{"num_hidden_layers": 11, "hidden_size": 224, "num_attention_heads": 4, "num_key_value_heads": 4, "head_dim": 64, "intermediate_size": 640, "vocab_size": 634, "hidden_act": "swiglu", "norm": "rmsnorm", "norm_place": "pre", "norm_eps": 1e-05, "positions": "rope", "rope_theta": 10000.0, "rope_fraction": 1.0, "qk_norm": false, "attn_scale": 0.125, "bias": "none", "tie_word_embeddings": true, "parallel_block": false, "init": "uniform", "init_std_qkv": 0.0334, "init_std_o": 0.0, "init_std_up": 0.0334, "init_std_down": 0.0, "optimizer": "muon_variant", "learning_rate": 0.012, "lr_mult_o": 1.5, "beta1": 0.95, "lr_head": 0.00748, "warmup_steps": 200, "schedule": "wsd", "decay_fraction": 0.942, "decay_shape": "linear", "final_lr_fraction": 0.0, "batch_tokens": 32768, "max_seq_len": 512, "doc_mask": true, "train_tokens": 140700000, "max_steps": 4294, "dataset": "wikipedia_en"}
MLP neurons of a small language model. Each row is named by its layer, matrix (gate and up: input weights) and neuron, and shows model dimensions 0-95. Each number is 128 + 32 x the weight over its row's rms, rounded and kept within 0 to 255. Numbers have three digits each. A neuron's up and down rows have the sign that makes its largest values positive.
Before each neuron's rows, "fires on" lists the tokens most often at its 100 highest values on Wikipedia text that the model never trained on.

fires on: " not", " Un", "ited", "ost", "hn", " W"
L6.gate174:165124153135100127145172083110195110124114153110141102154142123177124148104138095080201125066140128152162175126116110080099103171171139135118106132110182116100168122059134089132158124070189077157131105146066118075155112129095189084092112193139140146114102170089126117089130085095137068130
L6.up174:113081153160143135084112142127121125172096179098101140136146126108072128051160157147074112124108095195108115198123142136174171130107187131092119188126140120095147150179137142082175130130115060052115079122115150147130111153139110102127117182069184101103100149149120127137148163095064128157

fires on: " pro"
L3.gate585:187158103188096166148093116138100150144159124093072144075137113132127119074148119171167144133109130158139083099183089151109125133103160158135114160082129141172094128133064099094108084191082136087148147104124152236158158086097108146159198200127117156079164140169114141141158107164156088111
L3.up585:148145073154075165168106099156149168174208141099084138081116126134115106094134102171146173129075123169142105083154127134095138151068155176102089171103133115165127150099045101086109079186129131064153135106132153225170136107096123130139172162109149161085155168135103107126136136120147107096

fires on: "8", "18", "10", "5", "6", "7"
L6.gate603:156124176161112103085098127144183133179137168081096171142131085113140088127135111172129123178102144102148161110140103114150164152141148100113117152120132103155172203118149158086135137079140199080111178224111099076172117139128092144142161106141150132115075142135139121121071076126098090190
L6.up603:133158137120149112151148076148116128069131124140118127140056178156108114126096167196155114091111212131112084143108119088082173126096077086134110117152161094142132153152116106077130163204138119131112083146111202094123132171125117123112134155131035049111119137069152173114131094124171094105

fires on: ":", "=", "ear", "\n\n", "h"
L3.gate241:126172112107146122090144087171121147143111184089130134086164161131019085105053170142181120083108121082118054107131079096148178130150128126097096143153154130107192211151096145179105103159089174061138130116116099129144101189153157118110150170110115189119157163098161099113112148146171119135
L3.up241:095151122103111138078128124125129190157095188122090160083140141117030076120092169099150127060093108146114122100139104107123159121146118154135059147168158138080181184128105107145149092161052154097135141107158104139116111153151134108145174152067101154134131104119131112080112137148195071080

fires on: "n", "an", "ik", "on", "ich", "ion"
L4.gate187:116101100124099118069051153106121127111122134172140141189101119116153113143121115112129166138093098129124135133129157171103127112089107161135065155115116075156104111091187187122143169143150022116194067150111145135095133139165084092139159191097178109147071105127148135143165103145123160090
L4.up187:146107119123222092163150121134134105129095134127120082169044106132161113167148129152092166131103173105167099149149107133155131184115153110156077233164160073118121155123175157129117126146138049122188118117121144123129099132144115111074124207099123063171095191058160106152140062121106173119

fires on: " W", "W"
L2.gate350:145196096087139136137211178130179077116112096150135128212090148177172127115126097123132200150141156158094092152150140134146103105123164172119174110155148111090117117133114137142119117151106082154149135110098186106101105166102136223113160119197117143095138046136173157179078095149126100131
L2.up350:111117141150125161141233173123161064089163116098123115142145176153109115109139124104115159122162135162110122102127127137160098125090129157149146178205210090089117179144121110144160100146155128147146150159121097159093122151113155211106186103171164140066172121120113147162115114106141080160

fires on: " d"
L3.gate0:110135130165150148077139145147108127122076166154049151143124096162092150144147137125185113111084113186123174138105122103093106142112163175105111158103190107139140149121152091160128233134104136070158120175136145142175139113116087119124134227164160137150128090186103220109121172183150148120
L3.up0:098142107134153159135188167116111118089081175128062105167117135147093173096165143131130071086104127128127166093126132120072073100117167107063116148072169080088170137143169134157164159133120132111194160177146137069128118086150142091125097171168164130114128104190068174128143144128144123129

fires on: ";", "n", "per"
L3.gate146:160117213117137093094038160158048170119119159129128107151063093152210145163095134126140098093136143104096186141175098103144095131071199159159143143150093163190112081185146139139097176172128170098180131151124166093191135117083124081116102174132100081118062159127165168162183141128117086073
L3.up146:149131161125091145095107150120072182160109190110152094142031096179155098152111165086127096095116140109116161133182078151131088135062201109163176167139144141146099100188155146138089170171117165123187159121125153140142102143085104123149164136112118088142035165139186157131103101089119132079

fires on: "ound", "in", "ish", "s", "es", "av"
L4.gate407:136152150116147146147154034072106122075156148141169146155109110158155139132082138135104162106122168136097108133146054103133160125147083087124173110173181096161153188114129140150092118132126123102125018079123078074153094062170136093120113118119102120093144201106086146120132148151146134113
L4.up407:105121152127110062138132164129113130156149147187123106115083125155138145142145109187174090134100144116137054134040104087093140122152094113102140140158140145122107148094125107165095149164095120113131132151082138119135126146184140147103060162128121159141132123176115130151154133113161103137

fires on: "st", "s", "ol", "th", "er", "re"
L6.gate269:115172196159118143139101117139108132115154095196102076163092136070124165142118121137176070132126152136129124118111096124139124129111085149146098114068111081169127141149068115121095138141130078095120142122100096127177163145115117113169095169163151138148153133183120108084163120106102101118
L6.up269:167112130112160169090135127127152101126087165075168130086138094169093108134146150139091173143139116143166117153111140158124172114133129116128103140124053126148157115068138122094129130184112090154177124106170104181095185171131158181122105136108108141082145149126081136099050073178106169197

fires on: " comp", ":", "|---|---"
L2.gate460:107136160074137132127103116173083111138122175138103127132122146139047111071127135136151147136175107181126165146107087083168116127143128143058109145174165152119136082135134132137112175168060119061157145174134074114146067119100110105185113115077088173120138097132075140135175111129134098062
L2.up460:134146177088149149120099157144138122140122190113129147045081144122112118073149144103168102152129134118176160100148092138139119098159115110124143103203155143118122126124089108141145118123103074110176123175176088113150145092114154110123064166092127181138131103123100164128201040157156090144

fires on: "s", "re", "y", "e", "ro", "ire"
L6.gate155:133183158136154129120105144080119060105156106123150168154127139128085107109108114153126138113152122168143115115102148110149093115089140157120107083127110208034139105116176150174065101191150118104156144091103143188189151099084106136160132124203112133146117131127087169142101082080159105162
L6.up155:196156112125116167098137132084116060119070149088129171117166115162129148080120118113134068162170081173145115099129170144179079091149103114130104131040080159158102149094166107133146157117089180126098135059090133167147118141098100159115084151142156136159122159086107141095134081135137139174

fires on: " pro", "os", " con"
L2.gate176:104114153100112118108132156155135126157108098101102156126099155102157156054084156174121129061132134111145147088143090106071164186117159158106071121080105202176127133129127105079132082151099160091132149098150167170154125150104159183209135141161138139157124171178115115126113105120094160178
L2.up176:134121141140141115148118148186107127168220154113115194103140137136087151132119110178118150110132114158131152077078104134071125091100102109141147146099156142112128122131130001132107068122106122172101127103121136172158182119073136116149124172071190134132111145180144146102135144118127133126

fires on: "em", "th", "ember", "ther", "at", "h"
L4.gate390:117150189120185117161097112096142141134100152114098141143113162165137166159181117132093131153133150128135136104116155107186119082108177199137113111114135111094146054197143166150127148153124152132163144144149131149120113112158169103148153120087102139153096176162143109148165114113097062132
L4.up390:084139104165174141176085135107131107148180140132105150138104157093138183138118143101054128157154115125158140125153155159169180140127160192182145112134081121093149069170143133090165179177105074172132094151145099118145130131136124146112164154067161147215092154141090114137163099121081095120

fires on: "g", "t", "8", "7"
L3.gate360:128128183176064084118146173114163105125138146156109107149110112144157083090138111111125130099121167085172115188161095176088182123086201170110132151093145116146141052105078145101136115157170123119149147187166131135119082160131121090134177086096125119095081147130114129130103098057106111148
L3.up360:136160141159111120163112133150171125069120133120130148139131103122115110126072129085137128141171173075182128171164123170079171115108126131128141129098179105095166070116038151121066143141174096075115141129148144122174065124145108137113141100174135119097086143134179125207176092097182134116

fires on: " D", "D"
L2.gate589:064158115169129114098196127112184177130076130130089137151092112163141153070108200158152143110192135150151154091110088119140065114111141125119149126161188121126133152121127131070094145085113152139155112101219138129082089195080086143073129157204155142154183099091150169136147150125124133174
L2.up589:082186176171127108098183148127176197142105115142079159133092106156115167070116182173140112109170149157147172087105123146148081125097163089132131119153189108121107110150145147090103165099122132141149123113192162137079125173077079129119133165177149122141161083095119147126154130115133152165

fires on: " W"
L2.gate410:177204123170130188119156146171154134180041158133190142106110166136130084103142197093092148084141131146115107077166142113078111112167123142125138053124184141166149149125084147131085114099066109059158140117126113095077136133105142197105143159151077159064147109158110160119123088157125112083
L2.up410:177212151188120173119151134164136132178072148136185155099111148129128108114145193110106131067156131155106084124122152149105120108142104132120135096122180135167142183118089125135082122110057077110146135096140091093089131141070134175081126161153095175051135097156109137102124086153135097075

fires on: " |", " had"
L2.gate111:134145112069165072158072129095050141082164203110116117128127199130159083142113163131130120118175157171122124174103140179079080222127109134082081131136104101169132106160145113132155066137158118136168053125143143116171132123114146142167149162124109126175123120114111125151143162163160117141
L2.up111:138138148093135103156115104083057133122138188112075100103137188164173090162115143115159109127165133224140114152097165176090091214117120140098054128107116101171146115157148111122173084137143129162115080094142184119153100121100108134157111158116111168185119107078121168129165124145152120100

fires on: "re", " re"
L6.gate596:107170153097162074141141085203117104168104093226076150115146150099150100105162126097139143147173129014114166198074145118165117055115152091140140129122137135091125118115160162162152170169098094107137120124127106073149146151107117119083118144169136134100104119122164149180094161168112112088
L6.up596:089113078171132183093163121071085113201138100176080134108173105165108111160121127174169168126170111152115132160139136103081175101115148115139048133130102109102114078173154123082153119136072130100148175073199157158146181177118156129106116138128187149097120163149035124142108180133123099124

fires on: "re"
L3.gate25:175160098150131116093125121104099119133125143155115150092163072101095134126137076140122154113177083117119114173119089146177161055125183064141132161087187154155128109156175141130103147160128046098065139090128062159146171169068165146118154167165177179127133089072085158145154154106125133064
L3.up25:146121109104138120058172132096132157151139120139109141109133072088096137108146079114110172060172108141149089166102112176152168077149160115141105148112175129144122113170151164132127125156138070122080178085119095150147172142110145173168150138193169191105131108085098164136114150101103097089

fires on: "th", "i", "ort", "ch", "k", "at"
L4.gate275:120097189135167119134132123145113092154061116115133109123109110141086171122115131131130195144161140124075138119066109135110127117115178119148072114122103098066117171179119161184143073135194145088120162107121133105105062150132083173140154147125082178119178095135127139137121122075146094159
L4.up275:118134113116143170108106183099081115151110141140131115102135146077136169122055108114121124114094139101112118139147143146153147074144107163149071096117147116081147122139051150148147151138117081120089113152152128149110183128170168170143122206106119119135124080118070157136141116121170149110

fires on: " Ch", "h"
L3.gate190:103230190127140164087106133100129131180121098124112143120133138128134228144086123169181134085107120129112153192128148114157135151132146060149133129113164171170123111144180146147055112087106153091109185141123096128100111154084165125127134129116078096167144146126096176072121084129165133153
L3.up190:103180150144099196126101101052156108166140112119130120145106137075140247135091137198180123131142120167092206182160179121160128148131138101138145080126188144152142125124173145154102113087114154063123127110120069112104122167111131112171150109163074109160131139095127142112119084143163170146

fires on: "ow", "ot", "ang", "id", "aw", "oy"
L6.gate614:110133084161099105179240110135060144156157136163078114069136110190116167105094140112110131081112156132105091174099169125114102148139143158104127103119082123112161105158177156171117139162093117176088120128157182101089157148173225126137133157112122179087081196114109143083159082115117187121
L6.up614:077126210159145113112153123150150201178116133112061173143154106160098159083074089140149125132172125076167130116105155160136184126147171142074099099131178134127114088132127190153140126129088180117131071080113089173095063178173103146099107139094184121111113146142108132121110115128142126117

fires on: "ak", "old", "ard", "q", "is"
L4.gate296:126175091169186081178217162144141124137168074114105103173146180147140115149176104156081123113153153112120101101111101160143114128143054102094102110127216082129128061169095097145174127163146160168147090139138111119144131133129111179131075147119053174150130094164130099124147108087041131076
L4.up296:099180128140103106123159108161157152161155128103110093182179099127147087115131083090157064080142141107145135078190110166191095130165165097134106171135076126095061090203106150109110177134122143096109161135123133114075059106115125136163127105098157118147120110125064105078180106128082151104

fires on: " d", " D"
L3.gate185:102124127160114161108186086110181103104092147126115174159129099113109153114136170166193117084133166154141197082149113152169122096175149108161099142194158099100146143158126144054124150103097115147208077105166097096151108197118175120136131180163138141103139088186051190145113153156157153167
L3.up185:109143150158115168090154079127166158150080120106101136173129115147111167110121149145171108076127142167130202114165114153197126083173188130135102149170152084132139115181165146087124171095086119106180075132197127093121131211118141129141158169172094156103132083194085154094107130181142144149

fires on: " Ch", " St", "h", " re"
L2.gate619:111136089091142183093079118124133105139148087134075126116111132111204141136130147116167141159147121143141109132069117175101113104142099136101087108139152123111110172092173152138065127092178123138099139111128086155153120145105193143111062094117091137140111118138110177176122142127153146129
L2.up619:110165121142115089096117085159077159133122128119129157134138151089128130151147121084124134177115135089138183155165145112152111117127171092149156123081213103117123066174164139155121144114131110073079184151143110166159105098169173081181072120145135151167133133103128134123113124142105170120

fires on: " |"
L2.gate575:160131090101099121094128116143144147140109111116089125145066138133137123156128198145080130161148162173164116118074148160126091175097125108096117127151119118116125156165152127150091117167106149122196120089155152166202092073103122148076110216148142150135117150128113093120104114177141172094
L2.up575:159155100091119120078105127143144130132132117134080118139066135115135114171120180160102121147149161188148131103074121148127086165105117108099126139153125114113111145176156125141087114170104168139185121079175146156189108068106098146068116183131120140131140131127095127120106124176164143110